{"d_model": 384, "n_kv_head": 6, "qk_norm": true, "lr_head": 0.00571, "warmup_steps": 123, "doc_mask": false}
MLP neurons of a small language model. Each row is named by its layer, matrix (up: input weights; down: output weights) and neuron, and shows model dimensions 48-303. Each number is 128 + 24 x the weight over its row's rms, rounded and kept within 0 to 255. Numbers have three digits each.
After each neuron's rows, "fires before" lists the tokens most often just after its 100 highest values on Wikipedia text that the model never trained on. A number after a token or word is its count.

L5.up60:107109090084108130109120101106147137145127137121199126114147161107134096133160131164146104142142136175153093105145116105163129132153161133124144137150125129107147123130111143151164114116082146145144093069143152131116134110147143149123133107102077129131169124139132117105132124133181151152118129129134113141139073129143077139125172122111104109140135156098140140115139131149126130147153137122127093150143139113122136085123095115135102120146122126120170129119149157123175095127148174152138170139123086137136137125079169125101123173151154115116133119111203130122180121115136195126075136167121139155138098144141113150127100125141100081160072148133156116166126098108120119129174115136090131144107108121145094119139152116089108132075174125054085091108123100137121117098084147
L5.down60:090151101148134190103185094165114136107145164130131137131168125115112145149098124153157163090139127154107159137081147128136108137133176135070160118128123145138093131140133176138120152119119120130136145125118141131123158156095102127094154101086161153103129111076122126130139134131131128111143101102130134128109077139134124095126132103087134147120111133141138080152101127117146155135110131118135129169146170093129126089101126115136118112131107142130102098137146122124090086120101153187176137170163150127125139133115116167109130094194130154136165133133169112143074149149148165156153108147080118129138147117137113201143129110150124139106129114135076111109162144149139155103107117116130119137118133165172111134200140142182127123103123103125084097121155094169121117136133122
fires before: "19" 54, "17" 4

L5.up1158:132053159073120117117144155116181174161115151130133137122158139102113089114113118106148097140137128114124146163163096136097107132120141109124118094108101149144175118109119170148120147164109108150098155132119119143148142141098094127116124121120116141106143133134142082146127131079141128134145130120147150160090133117144122134160156100153144138095118150153133120130150108133160137113194115100130114168092105167092094141054102147154121129093150145155109087107091143155121142136161130119117121094133126121118145094153160113115126117148101105150144130105114141129172140115087171098159101107163056132093120120153158148152121105155078100119122165132135144118122147134124063141145125107100122122131133088130145147166137054115167116088144122154111155141132092124111099129095117
L5.down1158:106146148126133070126137173120101056112171130094134148145107112127139147147117129106158165094125168102125114159135149153077132161142130105097105126138151132143159170096139155153161114111111185184097111125117121134070156154144107118118122127143146111084135108143085179134115146136121132176168122138141126153135129146131098093131125108142123104138126144157135109150152103112112137092174137137094109111108163125123116140101137107107137120133176117134106115112128119145150152130121122136129094127159157130130135122100094134144121117114104075141142115164091098118154132115101132148145150091157123149107088149095092113130094146127049157141129120160124145127097119143144097143151125126163132097124152147131126143094156169148089110129102150113096126102157096202157129150143064
fires before: " Japanese" 22, " the" 17, " a" 12

L5.up1144:133115119149136141131150101101114094113123145176129162104071115181119155139134123120083077106161120096117125120114135093120126112139129122101130112138151105183098171202133134081134084100125091075140148124112103115111118142137144134119199106090128140132079150107140150095139076116109108137102079135129124152158137100128135117132100105151104135089162154102142123133149095143148150104125142157177092110156133185099100140144139118087166117114138109143174154112139108077139133161124115137164119106157143161083128159104105077117134096117102154127079163097123131089093129108112137096107119099112142138139109158128155140131139120132084102163110134125155123121118122095116110104138162160091135129099133140154159140147148110106122141123159098122127153148109089104142130112099118
L5.down1144:144173132128122143115121156122167147119129136124106142132152108168117136154159119156172172156165148158076091121130135120186103141098164100152078107097057088147090161123152103110156164057118137178128120138161121165116167116134122123080147097174132123135078116170173160169131128154161132092149121139094151126134129112132141135146111127103102097129087118157123135110137124122144151111163170122122130166130085103179165112150089110137133140128115104145154092159139123115074146117097132114115079129123119113102136091127121104145126094129125189124141111102171150121130154165151141169125089115080152112150127142093176104111154141168146129140107113139126133120129143130116110124117144118119081137135151137148108141129120118176147129107158151134106138174134118095127138178097121
fires before: " B" 16, " G" 14, "ab" 12, "19" 9, " C" 6, "-B" 5

L2.up165:123160133141068155078130125140121099149121113114102100163109116112080164107157127090116128156123084133122145118142095111110150136081146155122121156086162106152151098123156113119136096127132138099129139143093111122126141094158099135131150109145126117134060146128131167092131155130086125137123157125144110122138133143153132128146097155126150104129148123100111112166143093105131139119139140144129108168117072114125152152149073127111108106113099121130182180097104147119163113107156115130128134064097114123175139159108139156115140138138129112096155106146119159092165151060097104102128152157134134146141156133168143142126135161120081130089148165110130156165152155116159124159144141096079126139127128113093168120136109123114123118096149095123125141134152092126127142120128159
L2.down165:150108079090175131120181127125115185103105185139149071143180113171106086160094133128135121114129113121123184147133128140094112159167130114132114108123118165121176132169110140133143133143137146104119144119175066149119125107161085134143149114137137094102125138143130114115170136139109131121116109133175150145106133155140157084111133127134118101129182133164151131128148092161156081095130109131106170138189124121119101076186131108161115105156114143157102148141132099143129127108141142131121093098116140148093109134125123138111110110161158106149135119124162134101118127137144137095085177143119138104156078134147135093122107149125120141112154109154138163089109144130105113105065085089131114137143125111140119137124120126113137126119125090140121105140144130119166130124180156
fires before: " a" 33, " an" 9, " was" 7, " is" 5, " the" 4, "ug" 4

L2.up1070:097135124126118103137123117118089083143133102134127158091132155116140114115098161125124141114112107126140143157153134112133143140174109168140127145156164123113118159142124105103115118135147135112166147135090146106112155112119141118187128128125129112182158098163144113175151135134119123156100111120106128089103153140142109168114077100138102097134165134125106134134128135117139150107129150159104107163124144127099131079154070122139124143140093129127130153106093132117184105121134140141147103093106108147152141130179132153152160122098142135088117147098115142156077130123126154130130103122154128124153145126117117130150122132094198112129151085139113140176100101152166117114154118111144171139127085105034083126087066095094118097128124128136150118199150159139114131107127093
L2.down1070:127132137140126152079104096155138131116130124128167135129114117137163102111122137118176107160150116145099154100129150138111135110145135132073132136107159107140137127120137138166155086174112126124147111130098113120139172103095071159103170139100083138144146147100165100145135120132112107125118169149121084087116108115123101164084147148172109138100182156123130110106119129098149091152089087156117136093166113106119114151113088131141138149126163167133159133113094123203117060139124150159136121096135091138159160150150123090127127096144142117081103105178137139076107126129162130104132163086115154140126137108132145140098133122133124154114137149096139130117148128140145153093126102130092111179121145116110129103127155129099107137143121140103130154114111124190121117174135120
fires before: ":" 33, " |" 21, "\n" 6, " of" 4

L2.up1187:118176117128102130170108117148157126161142133124168140133123094148137115150159160136083097116109105145144101136184117118136116086105095119156118126139140082140103142134114156128144111098172147102106146126129139113111101123079138145159094090113144102183135116131100165118116105118109154155152101124144156141146136130144156115124147112127094152129097123115126153140132125117131140123138131106098141155128150076119110133134120108133123045124156073105157132114127130153143108124112163118090104116134114116137121100143106092115128118103119174147155143114124111143145135178105208088144113077109145121086102098096153074120167145105105126139096104137126127080148146098170146085148149113135136106139104143122120085188123152143114095138146111099101149153134121102105144110114142
L2.down1187:126152158124121118120116144122132108147119114137084130110066163155114093123146117155096109124110104135136125114098127096150115150109115119134111121142133137148166125134066138123166098127131143155139165131188165072114155176130107071126090130114118138135149124115139166110118132100130098132142139130156140109121130123145145138092109175132107119139169153130120145132158140129097166150142133097111152137151112098139117109186146099126136075074147087125149107108128124123134132170157118114175148123150112124150152103137106102131127129133143097150141104118120111132147124118100164116151162171085115142121117155161111104156134099159077124142151129136115116123138121114125096124125124133138163123092061159109117147162133114145138138128141139106117145171118162142128085151127148
fires before: " " 89, " +" 6

L2.up1317:103143100144122136143119146181103157140130141118149094113102153180130094088146131120100138123108156119161147097137151133118132083137134142100178127174166154099133192127105153137162105128088111114120171137074116164113124128120134124118117178125118117127103131116138107167168119148163142115157145131086139089166125134111126126113109127109095134120120131121158118200120147109140147127136054126107109123143172138116141117151148141079155113134124128144132095132090122121105159127151123158091102100144113124105134080125139153134089135105125049161138121139108149167115149102121125142163136141083102122156154129124123117138099166140140153132135104110128159141121129138155147109148171149121150137126121125150089126106167137139125113086132121129120144141115101100129117122126114
L2.down1317:140152091159117132094141111149158112109157094166122137129099100127089160116110125131123145100137140149153145106139077138121123096114113137117099125085115124127138153106135135123149159095105140127136113091128105130103131167181090080091125120093158128080118148099115104178121104099111129123126130117107175127145136134107120117145138153114111135181074111167099175134129160140152116098111142141133166118138118104108100125167134126130133112124109122151080107142118166143129171135078111124129109117125134130128148153112116118099146162126132120121078130123096120116154162118099140099164109139091154131109144136127091121132129169123104119066104098116120099107092085086103127148153106099103147126145113137106097073154125105115146130154167151089110141131107077121157103136125153
fires before: "|" 22, "===" 21, " " 6, "19" 5, "20" 4, "D" 4

L5.up1041:120079118094144112123112102122174111139135124153169139123108118131157147181113107138111132094121155116117092082148098136137089061146138158129113094154138132160176123164161133133151123139155139162133158120195109134160131183100113141154140128137131092170088159168120113180146154138078191096152125109125163125123148139097119118142161154149154165112117137142122149132117166121137125117145159167100159127116098159134155130109123145145085130102147130178175133088179125138095096178141127161116132129159100114130114119163160111156114125117131118109133140094112123118124118119134129111085100120142146156156121106086121159126120128114103136137160167128153117129117119107113151102090115119101093099148088152135127106152071127112117105127144098141141124108148141079129125129102163
L5.down1041:151153110132136120140127136109119139120113121120107118136114111119155116129159131141127135107126117120177121125146114073121148141144169097172115162124161163077119120173146141111166141163105082070122145139104154107115113128135162122137136072129128051104158111146106107138096126105143113144154099150156156134125137138143132145141082173106126196141129113180133124192133131113147151184159116172142157150146126128132120106145121152118118125106121136116146126159082146150103144131155069095144167150111122100121125107108125171125141129099097108123141142104108098171179152144129128102119097108110112127164094121162131143132118151078105126136137160102121167089121098160109135136097107174092119131146143083162081119128071160126105153097118120108098112127138130132105117117144169
fires before: " " 76

L5.up151:114130153148102122154126169125155096123107156138136082093137151127150145129088139179102156152128123133129132128113086126141144051162137138118137155140126125111144109111129128142126132154130121168168122117115112157146153146096138149128111125152111118170153165133157091164123109120145148160121099131133154134122130104103125143132141112171087113166117146156140156123159163118122164162141122160157109121141151118140102096138107141166116151124129176086169114124153128173118134094099137113098144171187111109064121153156118120148135154164095107138092160096144093114175151164138165122128063163082136103157097098141111149153089155119116108143160134135121110133113157113111138172120176155109134093137112141142129128116111169131129126121168143101137107192098113128139159110130117
L5.down151:098199122132137159118154146117123056088140115126104125152139117143109177141164097121187147165114133161143129117090108126163069138084114139117117141137139139110107119162097155124102150151110141119132124113118114100109105182120154111102153154136144134087109107118109102143121078137130120167120124128112133090120117119146153143156118153124111145117093120106092126150148118157120175157145167127133100099153160164106095098152098095096133132132095138121076141125084103117087135104136131109169114119138123164102133126120140148133151141155117146119107124109065142126081118097084144138125127152101141114116146101118145142179114175118127138115138115151080132147126122095143169141122111174116076087143117098131148158127116161119128116161155121133115138096142124123145158117105134
fires before: "19" 40, "20" 32, "8" 4

L2.up601:099125088119098086125142107152107164123098109114145101118133121112104128149132081105074109136142108119142139142147125102109095086113134109129110123129152137178103123166138129109117129154133087130065145106130146108164105094106127114147121129107088146161061170121063156144091084115105147138135089172102146150158134106136163092105127099113085136132123140173128092118109135146134123157123137131106162120111062170128140149148140086145144138153084113110164128137109127143125113117125105151091097128122112183108141125097106115106099163167109160133154157172159128111123146151109147151081089081128098141128115110127129124154164140143144142128111115166147094097103125105163105141142099142075103167158135113144144150097175079104122102122142139084112154158173148114099153142135077
L2.down601:111117146113142148155084107116137140133128148100121129083079100101065119112125108120115168163085140133162128114128131153124113178087097131148105124116185124141163089126124138112200126162156153137151159152143136082111080136141165136102140149125182115087099168107156154141113114144128138116118187146140132145099156160137144108105113122146117123125118122085128130117131117127124093141127123149102091136155160120134120143183146158161165075167147111092193143126140123111132121139135103133119088099118124137086170124153155130113166094137138127106107182110117147129154133121144182087175154154133137124129129130134135106124135102132112149140151111156114104176144168146144100157132126126122145114119124148137142107134158130179159135093129157095162097165124153073120100146090128
fires before: " " 63, " Qualification" 13, " +" 11

L2.up776:111161135157126081130109116139134109110123089118122120034131119156128075144144125122127150100133108129127152143157088117122101121137124162109161157151146126121100138150112089150137136168149135118137151154100170108128110095144149123113096143151095162088097125157133143128144146161143133082072132169091151103102139116105121102159058093127126113132116087140158144164110135126082135108093136127111110155113153112141092091112130152093124164137133122154115151150147111141133138161126103111142106107133107102149146142073134128095073089116105114136168153128125107126111151106119101144111076118135141091100108132097134105171128126149125127139126160140122122123120130174151140099127129120099127126090178179128129155127100119196146085137146075130138121136142120154131095105142149
L2.down776:127137136125175119126118098125115127106126123113160122150122143147127097143118104151151135118124141135098165103127148127122129137114133162100142081070142140068111086149113109123130125167127104156144136142136145141096110113130188143113101153150157147103145118136152134115111115126117162140098112180112122104165168112123113102120094137113137157060115090138131073124089140158128144154123127120136129129134148121172135089116134098151136085161060138110107148094105119166105091127154130176123105133132157100133138179107115093057120108154115141157140114095112160133075113113140108165129120142113113168088108066098133112079122136144102150106156099111119109158113120141116158115118154093110117138112170109154113115142128150080127118087143142086125094164124178163155079105101132
fires before: " " 39, "%" 14, " |" 5, "0" 4, " ." 4

L2.up352:126121137112129145117102108123107145156075181107130161131167059151155115125118127149085123149128075101128161093161173077146134135108161085119158149121117127131175139126125116159163123157141111094105159118135140122147167099102131129127125122170102128161111150116108138121110128099138105110138103110135151118103146152133111164150129171063100136118153158129140155154139120195112150141173159137120133131144112126158152147172106082099167114124136121114130128075143146139135103117075105114124160129155147152100126115106171151123140126070114090118146151129164097100165115117103102163143143149110141130118137119123148134134077154083103122092097147128121130123131162115104106176098144144099108138153152112124121131117164104075127117122118135147116122142109149132135136134132143
L2.down352:105144132150130101134137112144079133063163078138182145108095142122131135152146103118147103106144159142120119137118097144137085105050141116094103130120140119150125097147123112154091095154116104096148106111153153132133118142108096159108112140135135112101131121120132142121134103115174118111163113114133142166132127116127121166152133131131088180150084157112042140141133135161173137109096157176118158110126133109157106109123090103118159116158145154108114089110085148108151179125165100137125125162142114148120122117170143151119121132109115129118154154121097165137069123116113121155112146135113105129114106134160127164072107107178111135126119150093110116097072104125079149119113103122100119128101122127100085137174143116111131135154148135102100135123133120146116082102112143
fires before: "20" 51, "19" 35, "18" 5, " " 4

L5.up402:115120097070051116124090130104119111108136079103137144112168157108094098133135104166162121133146113079095144157138100146116149115127125145113145157115130126123124101130152136132142134101144145118140137137090141132134160151112135104112138131128140104132120120187133138123103152188142115124108121110123090131120134147115078153104114145151144167136123129141156120113136141118110121118109179109142121214135112106062153134139142146113121167165120159145128093131163140116154148191154112149146116138154111137154132148152130091161131142143122119142114112153156099173130084122167113151117166127145115178127131131197142128122102097072097138146132116126150146162108154138106153146143084131097121132102101122155153129120121080119144085168149091129139130136112157120098119128137079
L5.down402:164183131140105102136122100120162148129169129101137163136176119129099110133112163128118161113176115105163117139138114109126147149133100156126143105103098060114117142123166094103093146109099148115127128159080161166121106083107127095151122101116130113102131148117120124135153104112130127129104118107125124107110137131119114155120073178102109109108113111114114130130111060126149138147155151161122137096100166124088138132105165126142182147124141130129194106127113143150154085043092114148120123168115160157142157117105112079137126120128080117140133118159135138111139125108127165127128117147101163152151156142091143101112140081144133104113134145115166092148115129106130125180129143119097126138135133135162113144138086097147137108104155142095137122172090090128122096129143145
fires before: " |" 89

L5.up155:111129151150122104153088135109133117119145149102152126128116113148124143108097116096181143125160163109100141092123138181121160122130144127092146116134053161117124135140122115148094113135124171106145115109096112137120193117147141126168127131121134143125141104131114109126141164119136159115140141158132112064104136122143104153089113195151161093101184155103147137090141109108120133147144143070101161181133129139131117147117089123105136160141117147094129141112133177091158161100132127174136112121125135096107132124156158100135193128170125173146131095092116132134145115141145151151109136121149126114149148098122185141101141134165123111135101169107109118114137126125148118111123182144089153175107141139119119155120101084096075142140121107129099175109135118101142121096105129
L5.down155:134153118143133120093096090079150112108121115120152118143145126130145140082129111150181160127126145102125165146127161142105147116137133122128114129097111122141133162098127096158196134131138159113113096152123089093141146143123124123172124103109129111108138068135121135141121168170155120161089120128119155068152162111116083127093145162146138082135115126067097079155121142058157080087114166144091105144152126098136150113141093103137136141139086152100156098123137094103148142169144143170113151148157196179134144114155131093120128109162132170122150138142122122128184143150132144159155113172110113072105135141143150123102150123155126110136106174094104102124142109115129092125092149111151123115126102126128124115137116112157122126191131112112101136134133133102143131112113132
fires before: " |" 70, ";" 10, "." 8, " |\n" 5

L5.up917:117131111077160100168146117142123164113122112109124139129115101105185155145148106124134140110114126136138140161130095136143076108151100148123086128092140111107133166091135146122136126142125135138095165104135155122140158091151098080116131122175152142112110133133101125111085136123137112148168118126163150158154138156154113169101107149140108143121133122130117142114113129105143098133167109113080150144107083166104126184104106127105119137143128152099129134106126135146100140132135113114120140139087167166166134153150106132164144134098111153146117125127115124146159165130098122116124134094133121130090126162129122106109157167172152136092180117192122100131119103157128106140150163149164185141116175147122146139099142120095132140055147104106131148129116145135118117120109091
L5.down917:128103117091133122115115135119124132156129139126104085124148111145138119131143138153151112124147133053152117141142151150146137119131135133169092132100123115148153146099131123149161130086152132103109122134118070111154200147142157106163146105109127122061138116113113154114111138149141108113152120101161136133141080123107135090106139122133143120143142128094110154059119149148158141142149089133122151130177123090143118143099112152164135150186128151173087190127125129147141130133138138113121118138101118097154083057097167061123092084132099115120140107133113135166116114136081118125126120143129116138125111122110148142163150133131148081065118151140100164109119113129128165148117145105125112160121092113100107105107105123112112159120138083099150121095087117113181104133132162
fires before: " a" 41, " the" 13, " an" 11, " one" 4

L2.up640:130142112128148137132125142133113150113077100133113090124110137134130160142132105138126119116134164053091114124099130100108148151133118118129121191119136115106170109166147155131094135116125112119076117148123144151124129143092168128139146143157113121097147133132091127113131197176181107125145126119108126116132105152131104124127118154103129145105147125091118154122146092140102143112130113088153123158139104124171147125141124090100150088090158105152140110112086133132139117168135125107172105101095086141103119105113132136121108086086145100134127163125104139154117133111103126155130153125151120137147095144155117134142115090098126164122104133098114143174125128114094134114137172104176123158099124103079128121140143150134144086147159169137127149154155152173107100107169073
L2.down640:131114125078059108099092090114088164093133153150115130082114152161112129119147124117108145086136138154102147115142128132105118111111142083113121151113111122115144085122119118150092093143121129114144130159111141125182123092105120121115099127150090136099146139169092135122137140138172139121148165123127142125160101101152124163118133156102127146107106159150138137140141132153174146113111105129112142133116143078126114102122119115105144093154140147130131147058168096145122135117131114146180118145130117082136111104130129107130103103083077096118109197131149156137144117164124103158153120110112128129126154120145119113141088072101105119122114113089115133108110144102112173125067105103149153142141124109125108105134126128143156141142154166114085118178119158101119176116138134
fires before: " " 79

L5.up1293:109147156124148165117161120163135127149102164124125111090118113073152105128107146129126102155113109079101098143118127151118062111144158151082170145111148135144136107110140107133093147115105124136138125119113115165114124167139086104150115133113145126112087122140140138141151173123098139107131122118132115120062142144114140119117127088147138124099139122109176105129167165116184173082125085159148130137092126166208167114112169131133111148097113172109165153119144163141109124145095159069090107092145108141110142142079106117127059139162103130115108131074130126111131150135109138138090172110110153125126141135106154108127120146136129177135174115129127094130139136086122079145151084130123142148091112130136100104124108118123154094151152116153123133145084128114089131150115117
L5.down1293:092116143139131135098142134150102126125118120149145158093141154129141138121083127116153106139096144146130161144116135114119107149109084121126106131122171120142119134151112089098064126129080101137100093079139122119119098180074121116129109162101119112051154173135101143122140109138093076157124115116126110133112116157143135146142106151142153129089118118084094108163161104145141138130098151170104111110175152129156145147116108118130120118111138135120128163137118152151119137105136104108121150166161167112130102076106149116112121159102148124158155108171111115061148125154099159132123123123138134146101094156132162105137094133122129090110137080113163145134105119114144117115074140128141177123163135181123138111171097152088140138089144130148122136126115170187100135174139192
fires before: " the" 50, " " 6, " his" 6, " World" 5

L2.up772:134120121087123118125121125188098085118180131145139128090133126123136111163152119123112101139143102141127170129144103121128148136165158159178139156110081132144101137204124140147134127100147128149198126129101142097123122153087148071157123067168109150127131176155137117147118110124131135150130147120117162105109071166102138128136053127113107125118131135129133084129172144109186134133103114141157105134096113131094174080138142126114102123138125102138181156135110137114126168167133096135149135107125154090109110095128100120174119131081138156111140121119113081093117126132156089134125155160091128130175102105110101113155155125156112126143118111144115111127130098140114123127131148113135100122112158111109090122085121147153124101146134131171031135113089119111117111116105117
L2.down772:089124138120149163123152128129145123158137136125165113113129122158135123135127099111130147156160121125186121121134149080090138105131131128111099080156101089119165154151137147153118148107138073120170145085119146175098110122159122112090137164150109169156125096087115133125129097121133155147091131106154128146105141132128130147113133097119139122139162106121127165147126152080118098145110133115107118119150111149121117115116103178128109117116168138123142123141143158140133142171109090136173150133143088183116137122133142163151139161139149116174133121168143147126126102118138122158104148118140125127123093143119166117154152096168069116123135088110092125117125120114132154122117137117135084160126133101109145091125117124163126127133121137145114159111108102149145162186142164
fires before: "==\n" 22, ":" 16, " and" 8, "\n" 6, " ==\n" 4, "-" 4

L2.up1208:142168124133113103125116146089151165129119154138123120134089133145146126091181075162110160144150119127138126127096111123094135095118139108088190150137138122160178106119135154166118129112100118138138113128112137128125129109113154124130123120147097129145113139148141122204135173138118119134151104092163085065134095109132137119138104135131159113070084102143168126099136152098129129189157162151135124165102120160147126108139126138086103130132126119154138095108176083135133114098144106139125105104160107157139159132122134095102117153096143123130156117129130108095089132092124126157166092112081103119145116119119125129158105116115121130135137155161128103137170092178141122132115151156132136109149132137128123154147120138097177117144119103132113137120140114154086148110180110
L2.down1208:117135167154180161150159112129098125100123073102135140094114145174135117136110117130170098141191089157112112100097140129149163171147163121156132140094143136142134095140114154113122132140144121150150135098133214143157104148138074146171125076110130091090147141132147118148169151113113120130123135156067161109132139082118135160143118140094108131091097167168132176103110086130113105151105164141107156137116145078151132126150122142146104100100127160135108132139148178157138088168147109112154145127122092110106139102126115142147141138116114117124099208115134179109069151123128143129148150109118135093133112129148121138175105120107121144113129129123098082115110142110106141107115144147160111119122128131094123132144151144142131157123162145129084134128155142111113152106132128
fires before: " " 84

L2.up749:128156099146087151150155109136130138111132144135150108120107132158129124130174135163116139141145169118102186124137127114181121128104113147133118137060124100132149125137165149144165127123128148138079113147129131138110118116084154115125128167164130093119118107160105126085148099156136149119177156124135136118100106163159113167151114159122118133086145106097157148141144138153098173116143093098138153129144145115141150149121133089125151099085124145083144124081150104097132129163126162129115138150105137113148100131132103127158128111103105158096124080136097118124118115144125133111103169073149136131133110106131100121118125107147086130148118150119087138119099150114154141134135124130113165123126159180130106119122133156149143109142151127143186110146145144117083120118099132
L2.down749:132137157085161143151124147092118110125143127126118150140113165108124148129164066130152171139119117159126160084116152108139145130155122134083118138122130112101101063162109121123132150179141135139137154099165171118152134121135124133129092091155154119084112138146112155114118072146137175112183167171141164144176077092106155149105167134130143125170104095131108079165099135161126112121164097124152113095134119131160200119118136108128113108099106112139159129138106145146127153108135152139131058136115131148139121124101108071120150135126092102159130095103128145176098110134113117116155146136130108160125114119070137136156135099154097095094105143105086107131114160122089151118112103137156084125128134126141092112119152146137115123075158125145077121149131135129127144158111106
fires before: "-" 29, " " 22, " Candidate" 13, "|" 9

L5.up887:072078123085138080123118082125113098171111131126121122145125139151151115157121141140090162109172129136134118139129106124151159118110112106133092114175136111083120085116159120135097152161118131139135113144126168141125121130102123172132113147112104103158172137164126144148113128140139120140163103119146133113131077093109099143119132140096109100121155142113119125126136130192142168130157180170169141162140102141083145161160079147115139159137127162138102148089157099161142173089057166059162117163146122132103111095151089137141148110126092113117110131129138128136125086113143152140118105138133167100126119128134102155122128102135135109135162134133107147141090106121154138133137134170107158163118119113164124155197138126138134120123130111131105109165119126118118122083156122
L5.down887:155158145157151140137102147099111113137109137195080156133109136103121117138108135156138096143130172133137158155122123118110050139132097099083136157088092165115117186122145154138154119173105113102122112131169095163123149136102141090097142107136114121110134121174118147142143109130154172173153137108127115127119127114104113126084129109115130121110060115142092144153138142153088125112145102140156158093132137145164106089123122137106109090122143122105144133150124130118114128157125116110125088135127129147107122141132135061190151139151132143165139145123141108152122111125114132188132125133093089135169135124144120123152130140132131126115110148108069147126144130118125122121128153130161153145098143132174167135155110067102105107125129094117137128148181140135130116112114132
fires before: "19" 30, "20" 21, " " 9, "18" 6

L5.up305:141107106158138129167134122116139142114122126107157113116112102151129107114178136126100145147152152142131141165146124137148148088159110149112172129128135140138140133137149102141109151117138124095110144083117103133138142121123152104129144138149067135105125121146083145157094129119169108076149091114123136075091187140123133099142135093145128128098122118130183172128116105092109134104145089132155202097103141142144134122109079164108103088137118152154133111179096106155122101193114110147106146100154133111076086111113153101168103114154128088118158154083104124126157150116120130134108123122113122126114092118186125120097140117114142168124124112128118145062131137142103136126115134112120136177144103147067110092132111115096136111128128140109141183201156114101137134135097076
L5.down305:120147144147135134112121117104121130144148149089131122093138112136135119130109129159159120128107122175168127139108117133142119115163115105122137098116121111100087108134134098091097096122185108122154120105153087162103114144164155150098166122112150097056089170154133116148086082134154078100189152137123102165144106179121115118118149138144102140138117136130100130112118116107139124130066119094137149098115145153100108144121099132120098121122133128127136109112067148150132095157100089115134091092145115137044127118144115138073136098154138135126155119104113170146151144155091152101116132121080120140129139105126106128134143084131148139120165123117122106125125166125128130119134063172131128167106106157179154097139124126135114128133079140087137078157171131119146128119151122
fires before: "|" 50, " " 13

L5.up414:143124112111129145157119140167110123121153089128137143117129123136148103137159107099072111153135145113101135152133150127168135118128125145134138125142109181141122149157122136152133176159118110098144104159129103126117137085124137124109090174151153156076080121106120138167148135132117135092134109099138084139149158149127137088114158139098156120122101100150155143132090122149095108157127146159126151133140176137108153102154107113139122094128130202103103169111114104167148153090094092172120168119122189142093164174095145124165104130122112122142137116090137167120112116125129141101105128093118068148145146133118150143112149104119128101160151160158149140121125119110112148089092134096101146125115146095143127122116125136155157137092140113126137111164112101140137110111100087
L5.down414:142144145107098069149109128131098126163122070093139126067147097108121133110127114128142139130116187130132152136133136153166122128127141147142154090128132146147106130134131139133168127115093111106116106135116128156162169154145181107104095154154143140148135184159074174120129126140135070136125106137132117132140136128118153136132158104117151094141051118109120098155122104121104117102074147134109122134147086109081138128092091137164179127141113127106118129164129148138118116074148128174104125135148102132130144152091117119129138125179114165113170128108108140127106152114142150127097157102176093100141123161154103161134141130115137160183133143077103143139116117123147116107059087124188130129120115162122124141107156115124098160116124108107114123121084090148102123148146122
fires before: "ation" 20, "ated" 15, "ate" 9, "ating" 7, "ator" 6

L5.up48:142114115140127135139091134133175153145103132125150085121121150144124115090089169141145154122079114125108142116121107147141147147131162140088152139135115156142152131100166144098190106096143154141107112131111127099143153111132070138120122162156103113133129134124131101128129177168129183096103118138130130117077136146149118120173140112149120114124164126079152138119117147118135121147123158123122115115160111112105113087120096127134134190106051147161148129188133129143111099166125182116102136076135151115088094119134120163115140150100101075162106143098150085156186160154129076107158124117078115096151134141084081127107156130100160138111180133124147144131109126169176156148135114172094117136133094136136134113079113158145135119139148120114135093155146134136136088129140095
L5.down48:131119092147135144112147120115122106162129161119139103101115121090111129124117146094101158109135117139180147088110108156103094180141126070122173112124174139161102104160154130156105153127098126149171116129130155131089119088156117124169128141113058137118150115129158141110125137118151122117111144175117123132143127106122121137092064122114124125116132151140125106113144155138108151154108165103141139166156141185159122130140123115161100090098115145125117137115103112131169119144093083123110142119145167144128130140187121107140174154150134113139183076140130115123103152108090149131103133091111143143125139117131124132072125153138143172138091141151078123160130101077145117147107100155115073171180142146108155151094132133118104152112154118122115155131119137151101119125134120
fires before: "." 33, "20" 6, "9" 5, "1" 4, " Representatives" 4, "8" 4

L5.up346:154153159109143125095147170086134115120096135155116150147172089145129122122140121101126110182097070141094129087129131113123122161153133103129150163103148122136133130143133090132126147132134129112173139151127111157141140114069173145103102153146132096124118116129145151112158176109173146100086093117159115123118100096130123188136108135127129149095172143143149111130096098134122153156132112115114087129098149131161147163133152139151155141164135085141137120125132119116113150153149134116150082098129139118115092075158140136145101145128125126110132144155153129135130163120116088101151120085116089157141122110135142129112128110154161165115104079102122126143109168141124121114097108125103146126119100095187128076140138161159143148158100152139103140153183106124119120135131138
L5.down346:142118108134111125128137104118162130109080157139121120109101123130095156096186123113116093094105153133135102098149120130110102100117116097140150122144105121128120096084108099094112122152165127125122110137133144175083104103134125107074133152129150113103159154111154159128129074131150123142085080112157172135147168109175097129119106078139094127131155143144078124125119150136087127113107127162139097068157121147180128135124141098142147177115158117124153133137122127124149069099156131114148084096128136136117148120112106100122100104117110130122124115157086139142125109133100158168153131084110149125100149094129137087154092142141124120157133116131083136156112140175128156095166119082133112151106151120170114105086133128136110136132150122066136137099135108123131131121101167
fires before: " " 62, " —" 23